Part of a small language model's weights: LayerNorm before each block.
MLP neurons of a small language model. Each row is named by its layer, matrix (down: output weights) and neuron, and shows model dimensions 128-255. Each number is 128 + 24 x the weight over its row's rms, rounded and kept within 0 to 255. Numbers have three digits each.
After each neuron's rows, "raises" lists the tokens whose logits its output raises most directly, leaving later layers aside.

L7.down886:107161121107114132145101134152131164104161120122108139130140131201121136105105130140139134146129105153111153135140137143138145107113118135127145179123127166096171148140123057124150121152078113149140162121119088103099158112134107162117122126082156111137140113119183117080204138119131094152127158108130144109128112118133132136141116161083117096106128109117108127109081143113152119126138
raises: " causes", " wins", " acts", " scores", " challenges"

L7.down900:115156064112152141112113122093131167155143160096158130171171160098151088140132131086100130092133146183093123084106150140111107146110156143123132134137104091136138129138139160137153137098145170128148104092081138143123092156172131122152055149129101139109153133125139174120172127130131146115131100086107134114108127104151131114141126137122138089136118185152114125162119103089132175126123
raises: "s", "ks", "sp", "ns", "gs"

L7.down1212:090153093163116135146133125116098129143108079172159105133141142093137146109150105127168103180127127172112149097153125157165159142140144126158152067114138170114105169168151077126148142110079120140113131108131161133110092116134106107140140113151110146128114125173146094116142116119128123119085142110097177112147149154146100132126109154139117131131159138152130143116123082146126163148098
raises: " toward", " towards", " outside", " elsewhere", " onto"

L6.down211:101121134157112099153149104091139144114155133151101114173128196129168136129153170151167140104119145119087148113139146119146105115146165154112107098150112080122130109101123121131127176142140156109133108150166182112097160168158113183133111136128159113077129142139128140102087109107127105110117104110170110108134121172115088077114096103130136134142130100148117161106078139138103170119115
raises: " to", " into", " through", " toward", " forward"

L6.down216:163191138143143130099105133127148145112181162110101110133106086106125099121092130121126109140144126119100118119126143094110191175126139126117100104154116088129111133106123088103102120122144119082169141137139118139095158097111140129146138108137134138137099132138137098124138126151141145150144118124156146156064110106136146199137108106161158123119148140111114156120128144128154122093108
raises: "ize", "ie", "ized", "ization", "ching"

L6.down1189:124083155119174110149092097063174131123153124153145150117115128136122144161114110110141096148137146132129094124154140159126148141118128162106118132162135133120166177117128122081054110145096165142159100111127122131104176110119091108099135157105148150162142161172120095116144115129110148140112143141157167148140155139157104079120103108126104083087159062132137108119145122092140099112160
raises: "ance", "ities", "ations", "ary", "um"

L4.down1295:150122100165135094104114140169141109117142098112093118122138117151120120104118127158141125102152179094140164109116139100104130134092125124109122143120105079164165114117180121144108143102124154103076122110083128143112177139126133124108158121174165107142104110096096109117116137138118108112084084121104130131066104129162132121112094127114088122113113110139106129139137116110111119104100
raises: "=", "n", "m", " than", " Record"

L4.down844:142133130123103097124127136206144128059102134113094132119114130107126134122106128122126103167081169084155106116146114144129121115062132136128124119132119121142125144122101175103141168137097131119136119102076152084073136127131165169059153128081127134131094148118123130140081157106144112127160110141096154150102116141143114141136107119132105152164121165172149104105133176127104131107150
raises: " an", " a", " my", " his", " re"

L7.down715:082108114150122068115147152119109149084152121146110110107142127180134123100170149162163129145161088147120108128142115097102122087123090155150117171134138160122095093112147178135148102130140160155114120137146098096110109091060119137147139133094150098156121099100134065126134102127114139096095125121110132133131105169119137153101152082109170134144132078092095119101127151088160108111144
raises: " with", " With", " skater", "ham", "hol"

L7.down905:134149111151120149130075122145124117061129165117125181142128124127125135180127126141175147129131142115131098146184147138143135101067107145121130146114152185136131135137145085116158137163121116127131155146110105153117094130102130205077128092116110169074167167129151147117124086109111156149125126142153133096146143116145134127123128083156144151138100145126100156140078099124152100110106
raises: " an", " a", " another", " someone", " grew"

L7.down16:110125159120105158091125149121130113122133172111133110167087104140085060129103066133123155130114146141100130097137123136122158156078184132185130147137099173118155143132128119124111105130122159134104149136118118115143140114122114134131135136104159133100133123120158077137135073162113157142147108149136093131142092138105129107119132088134125165163119100135129099127093131096097119111128
raises: "ging", "atory", "ant", "ffer", "ating"

L6.down78:151142121161114125097156094073136140144141112181101115131112149097129108125114122140139139126127150135101147088148126105161167122144164106169135107122136133111091112128155166105146172110108119134112092154122112100084149158164102153110093112122090108111131119148112112124123135064114138143164143131140107134152123133112122146128107107084128116114141096156154118078119123139096122086118
raises: " she", " he", " they", " we", " you"

L7.down651:099176138112167111093129138139134131107140155118085159173165137140142114151127109119136137139132141117134134124154142074185150132163071088161133068141122161090153143135127163118130121129112137095125121113146154171133117096146135145083104168126107103155120124127150123148104135178154168138117123154111116059131118101123119142104097132128138135161128177109100095143106067151146140132179
raises: " of", "king", " demonstrating", " effort", " attempt"

L6.down133:146151123139126121140116178132107132110094109131113138111132129132122126126100122123149104144083155133118120107121120128123140064136120090107165130134169136143135072113115174112103099089110094142136132124073116111168128118144133162089086125110108125175148116168137108164111137119113139130151153136092150137106149143123136101115154077166153114157174131132147120137135123121119124171127
raises: " \"", ":", "---|---|---|---|", " “", " ("